Part of a small language model's weights: width 768, no biases in attention or MLP.
MLP neurons of a small language model. Each row is named by its layer, matrix (down: output weights) and neuron, and shows model dimensions 576-703. Each number is 50 + 15 x the weight over its row's rms, rounded and kept within 0 to 99.
After each neuron's rows, "fires before" lists the tokens most often just after its 100 highest values on Wikipedia text that the model never trained on.

L4.down1800:51 49 63 57 37 54 60 49 70 60 36 30 53 30 44 56 53 72 77 41 40 32 65 50 52 68 65 75 33 60 28 41 42 59 45 32 52 49 60 37 30 64 46 62 79 51 41 66 75 20 37 41 37 52 50 36 77 39 40 49 46 72 51 18 45 73 23 67 34 70 51 28 77 44 53 53 22 76 57 51 37 30 38 53 63 42 70 47 30 26 47 72 50 29 55 43 49 64 50 42 39 44 32 46 60 60 52 42 45 63 53 20 69 12 46 68 22 24 65 58 65 86 58 30 96 50 71 59
fires before: "of ", "and ", "in ", "for "

L4.down196:54 53 80 40 42 32 70 79 54 43 33 38 47 35 40 71 65 40 53 60 39 45 49 80 80 65 67 13 69 65 64 47 37 44 51 33 56 34 42 61 73 46 51 74 45 61 60 36 33 32 59 30 62 54 71 68 58 54 76 67 75 66 52 34 57 45 45 42 41 41 38 54 39 32 56 40 18 65 54 34 40 43 37 36 48 46 17 30 23 66 45 33 50 35 58 27 59 33 61 52 57 31 78 62 51 48 55 18 81 46 47 36 40 73 52 40 71 45 70 41 45 44 49 63 66 52 31 60
fires before: "| ", ": ", "the "

L4.down2679:60 42 55 46 43 49 76 43 61 32 38 50 79 80 69 45 41 60 76 47 56 58 42 63 48 29 77 81 53 18 62 20 62 55 62 38 26 43 56 21 41 41 37 45 57 42 44 38 44 67 48 71 49 71 57 29 38 58 52 59 46 47 52 35 13 46 42 47 52 64 46 48 47 70 24 54 30 58 49 50 44 26 29 54 29 69 32 40 60 55 56 51 56 67 48 49 57 65 39 46 49 56 55 16 43 52 45 52 28 67 55 59 16 27 42 34 45 75 43 35 40 68 50 27 41 63 64 49
fires before: ". ", ", ", ".", "\" "

L4.down989:49 71 44 60 44 39 52 49 52 36 71 97 73 49 62 38 48 63 57 51 44 54 81 18 53 32 33 46 81 37 35 28 35 62 79 45 44 51 67 35 31 48 49 92 41 70 37 53 35 51 48 51 73 59 50 76 66 53 23 62 22 64 35 41 67 74 38 38 46 38 18 53 39 50 50 51 53 54 73 52 32 58 50 44 49 56 57 43 30 47 25 47 20 60 71 66 34 65 51 40 55 68 46 37 41 18 64 56 64 83 62 59 70 54 28 49 52 68 63 30 64 65 28 53 39 60 51 50
fires before: "| ", "|", "("

L4.down264:51 59 48 54 51 27 25 66 55 40 40 35 65 48 64 64 34 72 56 53 24 66 26 52 61 34 33 44 36 48 60 57 60 54 72 39 42 64 61 49 56 74 48 47 57 60 79 75 74 43 47 42 38 47 50 48 45 64 54 62 41 34 52 37 54 39 43 37 48 78 60 46 62 46 83 69 35 37 34 33 59 51 67 60 49 85 52 67 73 35 36 37 64 45 60 57 44 57 48 27 47 55 50 73 45 81 52 34 41 27 72 48 67 55 42 40 43 45 50 33 44 33 71 54 36 41 29 60
fires before: "in ", "as ", "a ", "with ", "at ", "for "

L4.down175:65 55 29 42 60 34 42 38 76 42 75 43 40 12 49 57 60 45 44 79 65 17 39 35 23 52 06 29 53 27 38 50 55 47 56 65 52 51 50 24 84 53 35 69 54 49 48 53 63 44 65 62 50 78 12 47 67 69 41 57 42 57 67 49 51 74 70 58 45 41 54 59 30 55 35 53 54 26 65 44 63 41 77 51 62 56 81 68 64 29 35 48 27 32 49 59 37 38 47 45 37 56 47 30 54 58 71 52 65 59 49 32 33 43 37 52 20 52 65 41 44 45 61 58 38 58 53 37
fires before: "201", "199", "200", "202", "198", "197"

L4.down521:63 71 35 78 34 51 58 44 60 38 58 42 45 39 33 53 61 68 47 75 44 47 43 38 73 54 41 37 53 52 44 46 49 19 40 61 58 56 68 52 57 25 46 46 48 28 37 65 47 24 72 45 48 49 62 39 64 54 26 60 52 43 55 50 49 30 69 77 32 48 48 48 59 54 24 56 46 35 46 57 34 51 40 29 41 73 72 41 60 49 52 38 57 58 70 46 67 47 45 62 47 49 40 53 26 53 46 33 61 45 48 41 13 75 12 29 49 51 56 58 13 54 44 68 27 79 57 12
fires before: "|", "| ", "\n", "978"

L4.down649:37 58 34 67 50 53 52 55 61 41 56 43 66 56 72 65 66 34 07 36 62 46 53 47 20 24 54 87 50 63 54 60 71 48 43 48 39 54 56 65 50 40 36 61 64 42 34 70 57 37 37 30 66 57 47 10 59 48 63 64 64 56 40 45 47 39 69 40 57 41 65 55 34 60 37 59 53 55 39 56 40 51 58 53 64 43 70 56 32 22 51 78 49 65 68 29 52 35 42 54 44 26 42 41 45 49 60 42 01 51 53 50 35 49 61 50 26 54 41 62 53 56 45 44 49 51 43 47
fires before: "| ", "(", "|"

L4.down1896:09 42 44 69 47 57 54 60 79 71 35 22 60 49 80 45 43 53 33 31 71 58 14 73 56 83 23 78 59 64 67 70 37 62 52 51 35 75 64 48 54 54 08 69 77 63 58 55 63 76 53 64 59 53 70 37 77 39 70 65 66 52 52 35 32 83 42 54 70 45 86 41 44 34 30 70 55 37 46 57 31 65 47 52 47 63 51 56 61 45 38 56 72 40 63 38 28 65 49 62 55 69 39 34 60 69 55 45 46 25 69 57 60 42 59 48 24 58 24 56 60 61 34 31 45 34 38 67
fires before: "(", "| ", "|"

L4.down600:56 35 41 41 84 58 38 54 55 51 66 56 33 40 67 53 68 49 47 63 24 44 66 65 61 46 45 25 67 78 45 47 64 67 32 40 59 44 32 57 17 59 46 39 39 48 54 11 59 44 50 74 60 60 66 44 65 34 40 26 77 32 67 19 33 49 71 28 50 10 48 36 49 60 57 52 64 66 61 61 56 39 63 56 42 40 12 56 44 52 58 55 49 44 46 36 70 52 48 53 50 63 55 44 50 67 64 54 80 42 37 31 28 56 33 36 41 58 44 86 33 33 45 37 60 34 45 50
fires before: "the ", "a ", "his "

L4.down2927:29 50 30 57 54 60 62 48 50 25 66 51 53 76 37 67 23 39 35 38 27 53 42 71 45 50 77 39 72 46 20 54 28 36 47 71 67 49 58 27 54 31 71 38 52 66 36 45 59 48 70 43 48 23 34 51 55 47 53 24 55 42 56 34 43 03 30 50 51 66 65 61 42 49 54 38 35 40 35 52 48 23 23 55 46 52 43 41 24 34 44 56 73 65 72 60 52 37 39 57 41 34 64 37 61 42 84 40 57 53 50 20 41 84 40 54 48 77 53 53 32 46 53 67 48 64 56 48
fires before: "\n", "the ", "a ", "his "

L4.down90:52 48 27 25 74 66 44 58 51 51 60 68 63 44 45 49 40 67 77 26 45 73 35 71 31 71 75 54 60 51 54 11 14 51 22 52 53 11 44 64 32 53 56 25 21 39 36 38 57 44 52 72 49 35 47 57 41 54 63 49 53 84 54 60 39 58 24 68 55 46 57 53 48 87 64 55 40 22 52 44 82 50 61 65 67 68 55 39 40 37 65 50 30 71 55 72 54 46 51 35 55 27 63 54 53 43 28 43 54 46 58 42 38 65 63 56 74 46 69 29 63 44 52 34 37 19 54 39
fires before: "| ", ", ", ". ", ","

L4.down1825:34 29 68 52 66 68 58 68 60 53 65 90 50 81 25 53 56 32 51 57 34 58 51 47 39 46 73 44 68 70 47 53 79 46 70 75 55 35 53 44 43 38 42 47 54 56 56 49 28 78 47 45 69 70 32 52 62 38 41 77 73 41 60 16 29 50 65 51 61 21 21 29 42 59 45 68 71 29 35 47 24 63 47 27 36 44 41 42 55 64 36 30 49 56 71 48 33 53 48 62 36 47 33 52 38 66 75 44 72 32 37 27 13 61 24 54 56 55 61 34 89 49 64 55 43 37 48 38
fires before: "| "

L4.down101:60 48 66 48 48 85 54 83 60 65 58 52 65 80 52 37 63 59 43 43 55 40 76 57 79 49 45 78 54 32 76 39 46 55 23 51 50 84 50 59 32 35 47 60 60 49 49 48 54 38 54 50 35 49 22 50 40 60 58 42 52 66 68 53 45 51 35 49 46 71 45 23 63 37 38 56 47 36 66 54 42 36 33 32 44 75 62 61 62 52 66 37 32 65 44 86 40 37 72 40 79 48 72 57 56 48 44 35 55 50 73 53 41 33 25 31 59 54 67 73 39 48 50 40 57 61 47 40
fires before: ", ", ".", ". "

L4.down2397:50 59 60 48 73 51 30 27 84 51 29 31 67 35 57 53 44 37 58 48 73 33 53 47 57 60 38 69 47 50 79 59 27 64 41 21 60 53 77 42 70 65 58 62 69 81 33 41 68 50 21 52 50 27 65 69 59 46 34 65 53 89 32 62 33 54 68 37 32 65 58 73 47 56 83 80 15 33 68 63 71 39 50 58 55 63 50 52 58 57 40 50 51 94 41 64 38 62 60 72 67 56 58 46 55 89 35 49 70 60 81 76 38 41 35 62 33 50 47 65 56 66 53 20 78 77 70 49
fires before: "and ", ". ", "in ", "of ", "to ", ", "

L4.down413:50 49 33 46 55 53 60 79 42 61 52 35 43 58 54 46 48 54 44 33 56 58 57 34 64 57 63 37 58 49 63 32 45 73 24 62 69 49 53 22 73 31 71 41 43 88 41 72 49 56 45 58 51 31 50 18 66 66 62 13 56 57 64 57 45 29 29 59 73 36 56 47 53 25 22 55 73 59 41 41 46 31 67 71 31 67 41 52 57 50 35 42 59 59 21 26 56 68 15 51 23 53 65 52 64 43 29 44 30 81 40 67 21 66 16 67 31 30 52 71 50 55 41 60 37 33 60 51
fires before: "==", "== ", "In ", "The ", "| ", "==="

L4.down1777:29 58 66 50 49 61 52 44 52 77 61 67 62 68 86 70 52 44 50 75 33 38 32 45 62 61 14 48 41 36 61 61 41 85 27 19 38 57 73 98 13 59 59 54 65 53 45 37 41 42 49 51 49 64 73 76 61 40 55 46 49 40 60 49 64 50 68 34 40 50 39 37 27 74 69 61 69 40 64 48 46 84 48 47 46 31 26 49 54 38 52 46 55 67 33 53 46 42 47 59 35 71 43 48 61 49 37 67 49 55 48 58 37 54 43 40 57 72 54 46 41 59 65 50 50 47 60 25
fires before: "the ", "a "

L4.down74:47 58 49 61 53 60 41 47 40 42 66 54 50 30 63 64 48 36 41 44 39 26 42 56 55 30 63 64 53 59 48 70 50 51 54 64 60 72 61 70 51 40 50 40 58 50 41 61 45 53 61 54 64 35 44 62 58 44 23 64 61 88 58 17 56 41 53 39 46 34 56 38 15 67 75 36 34 57 33 80 39 64 42 10 43 43 46 60 41 61 60 76 53 48 74 68 77 46 51 59 36 26 47 63 66 67 00 38 47 42 79 73 41 25 41 70 49 45 54 61 37 53 37 20 64 82 72 41
fires before: "| ", "(", "/ ", "in ", "as "

L4.down2225:63 45 39 62 43 56 44 51 42 52 45 60 23 71 58 47 49 62 53 31 46 36 63 42 51 44 61 39 57 27 37 81 66 64 40 73 64 65 73 13 51 65 58 60 71 41 73 36 55 38 61 52 36 60 67 31 70 35 39 38 55 49 64 35 91 73 48 35 55 34 49 49 36 61 66 43 30 44 30 65 37 72 51 65 50 49 94 65 42 58 44 55 41 38 67 65 45 47 47 57 56 81 54 36 46 50 59 63 47 45 59 55 40 40 56 56 63 52 45 48 69 49 58 65 40 39 46 56
fires before: "a ", "the ", "\"", "an ", "one ", "in "

L4.down2088:51 61 72 43 28 78 35 86 58 65 61 49 81 71 61 56 59 78 58 42 35 66 67 52 51 55 62 61 59 32 74 24 37 64 46 52 42 64 63 44 22 44 46 53 63 39 60 45 58 50 30 56 37 55 29 47 40 71 75 35 43 57 64 34 49 42 63 21 45 85 47 55 72 46 21 55 43 46 73 39 28 66 53 35 45 65 50 28 82 71 80 46 56 77 22 80 43 60 71 45 61 32 46 75 52 72 43 64 49 61 65 38 41 35 35 62 41 39 66 63 32 55 67 64 59 42 35 32
fires before: ", ", ". ", ".", "\n", "===", "'"

L4.down2018:38 21 24 64 47 75 51 14 39 43 61 21 72 55 60 62 60 48 49 69 03 78 56 71 59 46 56 36 69 60 51 28 44 21 25 16 56 52 59 44 27 64 48 71 76 39 43 28 89 35 72 42 60 86 92 52 37 56 36 30 69 46 51 41 85 50 38 25 23 52 68 38 13 52 60 32 37 76 62 42 72 43 63 53 48 37 38 62 66 60 68 53 33 68 49 51 29 53 56 66 49 48 56 34 48 38 50 29 52 43 70 66 33 75 47 59 56 61 34 74 46 50 55 62 65 62 58 65
fires before: "the ", "his ", "a ", "\"", "The "

L4.down2322:35 41 51 63 51 58 49 56 37 50 37 31 48 99 81 52 48 63 44 20 48 67 27 68 33 63 31 65 46 86 23 92 51 48 41 78 46 51 46 65 65 56 49 41 71 57 33 49 52 58 39 57 66 41 79 62 41 30 53 64 62 66 47 00 45 45 58 45 39 37 61 48 57 60 30 61 58 23 40 42 55 51 50 36 53 53 30 55 28 50 37 49 76 46 74 35 62 29 45 58 46 31 32 39 29 58 59 60 25 59 66 72 55 55 66 12 40 58 28 58 71 70 52 18 28 49 24 71
fires before: "| ", "(", "|", "-"

L4.down1014:51 61 66 52 34 54 40 49 77 54 17 42 47 38 34 34 61 47 71 67 61 58 56 39 51 56 42 60 44 61 69 49 42 55 48 28 50 57 72 77 62 75 76 41 34 40 50 25 37 38 48 60 49 19 33 44 43 53 73 62 41 58 42 29 43 35 45 53 60 61 48 43 54 68 59 53 39 46 58 50 52 58 59 43 44 40 48 46 64 99 54 53 56 26 44 50 60 72 85 72 67 59 40 60 51 83 46 56 56 45 21 75 58 60 54 62 41 28 43 45 73 67 43 33 55 62 46 39
fires before: "is ", "a ", "was ", "the ", "an "

L4.down265:55 60 54 60 64 58 63 59 57 69 66 57 64 33 56 42 55 21 34 55 62 58 73 47 42 35 43 47 35 32 75 66 56 63 39 46 78 52 83 48 31 72 79 55 63 49 30 50 34 69 66 64 53 59 49 78 53 62 38 38 37 37 68 40 86 71 67 39 21 59 53 82 55 52 23 33 33 34 50 75 58 67 40 39 27 57 31 50 33 42 45 60 33 86 32 38 54 50 43 45 41 38 54 42 63 45 36 31 56 60 34 62 55 25 52 69 66 59 25 44 52 44 36 53 59 70 61 46
fires before: "| ", "in ", "|"

L4.down1341:28 68 59 80 58 61 45 24 55 48 65 54 60 48 70 50 53 74 70 51 40 26 42 47 47 31 26 50 76 44 43 40 18 36 36 49 81 53 67 63 51 23 45 46 53 60 57 40 51 57 64 49 69 41 59 54 65 50 49 71 33 39 20 55 35 68 43 54 87 37 44 64 26 66 39 45 27 25 81 29 41 48 10 31 42 54 46 69 49 48 46 78 50 47 41 32 43 27 47 50 69 33 74 31 78 72 64 26 59 26 45 36 45 17 26 52 43 53 56 72 31 43 69 20 43 88 61 43
fires before: "of ", "and ", "in ", "from ", "such "

L4.down2093:48 56 51 55 26 43 32 52 60 31 33 52 52 56 59 37 57 46 67 13 63 54 56 44 15 41 17 46 36 80 38 40 53 84 53 56 84 39 24 42 55 41 57 40 36 50 46 72 61 35 36 66 50 70 55 47 54 61 36 52 47 52 34 35 33 42 51 31 48 50 65 60 58 59 41 65 26 54 45 69 49 38 54 50 41 56 49 65 38 38 51 51 32 81 61 37 34 47 38 57 32 59 72 44 77 36 77 57 53 96 38 60 33 36 14 48 49 29 40 65 34 52 50 63 62 50 50 62
fires before: "The ", "==", "===", "== ", "In ", "=== "

L4.down1236:44 48 48 49 44 58 59 49 50 36 73 66 61 64 31 33 56 53 72 45 42 53 43 43 57 62 34 50 72 67 58 29 56 53 23 37 56 87 44 52 55 55 49 84 71 68 52 42 46 43 73 18 55 42 36 49 58 32 50 46 32 45 21 57 43 47 54 80 54 39 64 62 30 37 24 58 30 34 60 81 53 61 71 64 40 26 49 55 83 42 30 36 70 59 40 44 35 35 43 75 36 54 61 33 47 39 71 30 34 68 47 32 48 82 21 38 17 58 65 55 30 47 69 49 44 82 49 38
fires before: "\n", "201", "War", "200", "Year "

L4.down2359:52 37 59 53 70 59 56 41 72 54 80 66 69 46 51 55 77 21 47 60 46 62 45 41 58 43 17 79 56 42 58 53 69 56 77 68 76 46 76 54 76 31 64 41 52 64 89 50 33 57 49 42 72 69 20 50 59 82 63 56 13 77 78 44 50 12 39 38 67 69 43 30 60 36 54 59 43 68 68 44 61 80 40 36 22 47 32 59 85 56 90 51 51 56 29 58 85 45 49 54 63 14 25 56 34 43 44 44 53 50 48 65 30 48 31 60 63 43 35 50 57 62 42 53 39 31 66 48
fires before: "the ", "a ", "his "

L4.down140:41 28 73 42 42 67 46 63 62 84 68 42 31 40 49 63 57 41 52 40 53 49 13 74 55 21 72 64 53 60 70 61 43 44 54 60 50 54 32 48 56 45 41 41 56 37 60 41 48 70 31 79 42 45 54 59 67 72 58 43 60 56 44 71 73 35 37 63 65 59 48 75 37 60 35 43 37 33 24 54 48 67 68 45 57 87 50 53 76 62 48 28 72 63 73 85 73 81 66 51 63 47 47 33 59 65 53 58 38 40 56 40 41 42 33 70 52 54 58 43 54 57 59 36 45 67 57 56
fires before: ") ", "), ", "T", "-", ")", "P"

L4.down2528:31 39 39 58 55 59 57 50 62 52 56 37 66 54 64 41 40 40 49 39 30 82 57 79 62 41 48 72 63 46 64 18 42 48 37 20 68 38 48 55 26 54 45 35 69 73 47 67 49 54 51 38 45 73 62 53 39 42 57 41 40 32 63 53 55 32 51 51 67 60 81 50 43 32 42 42 50 17 81 51 57 53 57 38 18 50 39 56 41 53 90 71 66 99 52 49 25 41 30 72 66 49 40 20 35 41 58 26 57 53 58 71 20 51 43 44 41 79 58 61 41 39 60 62 55 70 58 38
fires before: ", ", ". ", ".", "| ", "("

L4.down997:44 49 20 44 60 31 24 38 79 24 61 58 72 62 39 84 50 41 55 40 75 36 56 65 64 62 36 54 36 37 53 35 66 34 67 52 77 48 24 76 73 54 56 63 49 60 56 59 39 31 55 43 28 42 67 52 54 36 45 33 52 34 53 58 29 30 59 21 37 44 41 52 43 68 43 69 48 70 25 62 37 51 49 51 18 45 35 42 74 63 68 33 51 68 74 49 30 44 48 47 54 64 43 54 21 54 35 50 47 57 55 84 43 49 37 61 75 67 50 79 43 39 45 29 50 37 33 48
fires before: "the ", "of ", "his "

L4.down1698:56 41 44 55 51 80 55 33 62 61 27 25 37 62 33 64 78 63 55 55 33 35 42 47 69 51 34 62 34 33 54 57 57 55 35 42 44 54 75 18 36 80 56 79 75 21 64 33 50 25 42 63 43 61 41 67 74 69 26 51 37 44 54 43 39 39 55 43 55 69 50 42 58 47 47 71 41 53 70 42 50 51 45 55 36 43 59 64 38 45 62 58 33 49 19 55 53 58 60 54 44 83 62 44 73 59 62 36 49 43 45 35 76 45 42 48 49 25 50 65 48 49 53 56 47 81 61 28
fires before: "of ", "in "

L4.down1197:66 37 44 50 47 54 12 52 56 45 49 83 56 46 41 60 59 60 98 30 70 48 70 52 56 42 66 73 26 37 82 09 39 65 39 63 52 31 46 72 43 32 70 34 21 56 43 45 54 38 44 72 46 35 40 72 68 58 48 25 38 43 43 46 75 54 31 13 39 57 41 53 52 31 54 39 50 42 64 57 50 77 39 34 40 53 80 41 59 73 48 42 52 62 21 74 59 43 73 63 45 56 68 53 41 41 49 35 66 41 57 87 47 39 52 54 49 45 43 69 51 57 55 51 47 63 35 44
fires before: ", ", ". ", ".", "\" ", "\n"

L4.down1190:55 65 36 46 45 37 56 21 36 57 60 43 49 28 63 55 72 71 46 27 47 61 43 57 69 48 31 31 51 50 51 42 59 75 42 50 56 67 51 57 56 47 09 40 78 58 58 52 65 75 60 74 34 46 50 54 46 34 66 54 33 28 08 23 40 56 45 33 55 58 55 86 42 40 68 29 44 26 50 41 22 51 54 66 51 66 62 48 47 11 65 36 50 75 25 65 33 73 51 67 54 75 67 46 54 48 55 39 51 58 31 43 80 15 46 62 55 57 54 51 34 40 43 54 66 75 33 49
fires before: "with ", "and ", "to ", "in ", "of "

L4.down2536:31 22 68 51 68 65 46 54 48 44 46 24 50 41 59 45 45 57 45 44 43 48 95 59 27 35 61 60 55 17 37 55 64 49 48 57 45 28 46 49 66 54 34 55 58 52 75 57 67 55 39 37 27 71 69 53 51 61 55 15 50 36 52 48 48 35 63 35 40 44 54 57 65 61 49 44 08 47 41 32 45 54 61 58 59 33 59 50 55 77 52 41 42 35 47 74 33 58 68 58 25 33 56 46 40 66 44 47 26 48 67 69 60 63 51 66 45 47 58 52 77 60 70 56 60 47 41 27
fires before: "the ", "his ", "them ", "which ", "its "

L4.down1988:59 61 33 52 28 51 66 26 53 55 15 40 59 79 36 41 54 48 44 60 44 68 37 68 45 54 54 60 45 68 52 43 39 71 72 42 68 55 59 62 58 43 36 31 51 63 12 78 70 33 25 52 48 41 63 08 79 47 54 54 48 47 50 33 32 30 56 64 79 52 47 52 64 59 49 74 64 38 72 50 51 49 57 48 71 65 73 47 38 51 56 87 69 48 46 62 58 45 52 43 62 38 73 40 56 46 23 24 30 32 65 33 56 53 73 30 53 38 44 71 78 38 50 75 95 46 52 81
fires before: "\n", "| ", ":", "|"

L4.down32:51 51 52 48 52 68 54 61 67 25 82 77 39 41 50 46 36 60 65 38 33 64 44 53 59 66 13 82 57 38 44 32 37 75 70 39 65 28 44 66 35 40 30 52 46 16 63 64 56 44 36 84 15 73 62 51 41 42 46 47 67 59 46 51 37 21 55 73 33 77 49 39 62 23 61 36 33 54 55 18 46 63 55 63 56 74 46 64 21 40 47 53 36 59 42 37 67 42 69 15 41 42 47 60 41 76 36 74 54 36 55 73 49 40 39 57 60 49 57 05 51 47 44 55 49 35 58 30
fires before: "| ", ",", ".", ", "

L4.down591:52 33 57 34 55 45 63 64 27 67 28 37 46 41 57 59 55 50 61 60 33 35 57 57 78 82 56 47 15 58 76 37 54 57 42 41 36 46 51 47 20 44 65 81 19 57 47 26 44 66 60 41 99 34 41 46 22 31 47 51 53 46 45 36 59 68 60 55 59 59 28 36 47 38 65 56 31 60 46 44 67 59 31 58 41 55 51 63 68 67 34 61 45 57 33 57 81 49 55 71 51 64 43 53 31 34 36 40 45 58 24 57 50 77 65 20 34 59 51 52 63 74 74 47 53 48 67 39
fires before: "the ", "a "

L4.down813:53 46 55 29 58 48 55 69 52 66 48 24 58 49 14 66 77 67 86 48 13 26 38 75 41 80 54 57 46 49 49 60 48 51 24 45 69 49 49 78 68 48 62 61 30 59 43 66 40 41 52 51 64 53 52 28 60 56 62 17 29 53 60 42 63 61 47 52 52 43 30 69 47 64 62 73 36 42 75 68 49 50 33 38 38 82 56 41 75 45 65 69 40 68 44 35 55 52 40 54 80 39 59 75 54 49 26 48 49 63 79 39 45 74 53 53 52 55 42 44 33 27 63 51 39 94 56 47
fires before: "; ", ". ", "(", "|", "| ", ") "

L4.down2574:66 62 47 49 43 51 53 59 50 53 19 39 48 61 52 39 59 69 29 40 31 47 44 44 21 31 32 40 53 57 73 76 65 41 16 46 57 64 51 23 47 72 60 33 31 36 52 35 83 55 48 63 38 53 56 65 56 69 60 42 79 56 61 42 31 21 52 31 73 50 36 39 51 65 56 62 43 36 38 36 44 58 58 28 55 48 67 49 44 42 68 43 36 24 24 42 31 79 71 51 38 65 65 49 49 54 25 35 38 43 29 62 76 41 37 27 40 51 42 39 72 36 71 55 51 58 63 47
fires before: "of ", "and ", "in ", "to ", "for ", "at "

L4.down2849:51 43 50 44 40 61 61 71 63 44 64 30 43 75 39 40 49 66 64 39 59 61 44 18 48 43 70 88 43 61 57 33 32 53 40 35 45 57 28 72 58 40 71 47 60 43 54 35 66 50 30 62 63 46 54 59 55 68 47 48 40 54 55 60 41 23 46 21 43 63 57 57 46 54 60 40 45 23 71 51 48 39 27 32 23 62 72 27 50 55 72 46 47 51 31 52 47 66 52 52 65 29 57 61 52 54 66 65 71 63 50 48 25 50 49 29 63 44 45 72 13 55 77 44 59 42 65 39
fires before: "\n", ", ", ")", "), ", ") "

L4.down2833:50 31 52 48 46 65 63 28 54 61 71 59 44 53 28 52 51 64 44 31 55 43 82 36 42 44 44 63 65 66 50 64 54 23 47 56 19 50 87 61 59 56 47 71 72 62 62 45 33 47 34 34 48 52 62 55 70 43 52 52 41 52 64 30 21 55 70 44 64 50 41 39 32 61 63 23 64 65 63 65 58 46 57 36 47 55 32 68 68 50 72 30 50 15 53 66 57 48 52 58 46 41 37 61 59 32 61 58 53 63 56 27 65 50 34 45 41 33 76 53 48 64 37 59 42 25 76 41
fires before: "| ", "season", "- ", "; "

L4.down1985:39 65 62 70 31 37 37 40 31 52 57 54 64 43 75 40 61 30 57 46 41 48 45 69 70 65 37 26 52 59 57 43 69 58 53 27 39 42 69 45 57 54 46 37 34 40 44 38 61 41 58 31 31 44 44 72 26 52 45 39 66 38 45 29 81 61 67 41 65 50 70 32 24 49 41 25 53 24 43 39 52 39 49 53 45 47 55 52 26 50 22 70 46 62 38 63 37 08 57 46 50 53 61 48 61 90 65 18 68 46 72 32 48 61 42 38 55 80 81 64 47 43 59 56 62 48 41 48
fires before: ". ", ", ", "."

L4.down863:48 45 46 61 66 46 71 40 58 40 53 76 66 55 32 48 54 63 46 56 53 25 47 42 62 46 28 46 73 46 71 69 81 59 45 30 48 42 66 33 37 37 35 75 39 46 19 66 39 84 47 41 35 66 63 58 27 47 50 72 77 68 33 47 45 56 38 39 73 45 55 61 34 54 24 56 52 74 47 19 23 35 40 52 91 43 57 81 30 61 42 28 47 49 76 68 37 38 20 63 59 62 53 48 66 32 40 39 62 57 58 56 42 63 49 49 40 57 39 41 39 59 43 70 61 54 39 52
fires before: "| ", "(", "|", "/ ", ", "

L4.down2968:89 56 55 34 60 53 40 60 59 57 71 34 73 68 19 35 40 43 69 37 49 55 57 85 38 19 68 60 52 62 51 70 76 47 84 51 70 58 26 72 27 70 60 60 62 21 59 59 35 41 61 47 62 75 33 32 34 68 41 58 52 50 37 41 47 49 70 56 63 52 63 41 46 57 39 48 26 72 28 52 66 33 66 24 69 52 46 32 67 64 67 65 54 84 28 40 52 45 55 63 23 39 13 56 67 67 51 61 55 57 60 32 29 36 45 49 44 53 78 40 50 58 72 42 65 49 48 37
fires before: ", ", ") ", ")", "), ", ". ", "; "

L4.down2128:33 68 79 52 48 54 41 57 31 63 83 55 54 61 35 35 67 58 13 48 48 50 56 29 47 40 46 68 46 51 61 37 57 51 51 56 58 58 54 53 33 46 32 40 49 30 69 49 52 21 50 47 74 67 46 27 55 60 48 32 61 54 70 17 26 63 73 72 90 99 44 73 43 69 44 74 39 26 59 11 59 39 30 34 63 39 41 56 53 75 49 62 44 51 15 62 62 48 50 53 82 12 68 62 43 46 48 67 60 46 74 55 49 37 59 23 28 67 60 52 34 52 51 32 64 58 70 33
fires before: ", ", "'", "\n", ": ", ".", ". "

L4.down1414:30 26 39 76 67 60 43 40 70 63 61 63 52 40 53 57 30 44 49 51 73 49 35 30 48 51 54 34 65 26 67 60 37 42 44 43 51 26 30 56 36 52 47 60 72 19 51 45 60 57 79 47 43 37 49 48 68 47 13 35 57 65 32 60 34 52 41 56 57 62 38 65 59 56 62 80 31 35 30 57 27 23 64 25 55 45 54 56 26 76 36 54 45 80 51 46 49 39 53 62 64 45 88 60 59 37 45 49 55 29 63 44 45 49 19 43 55 41 35 58 50 36 44 46 59 70 42 41
fires before: "| ", "(", ".", "|"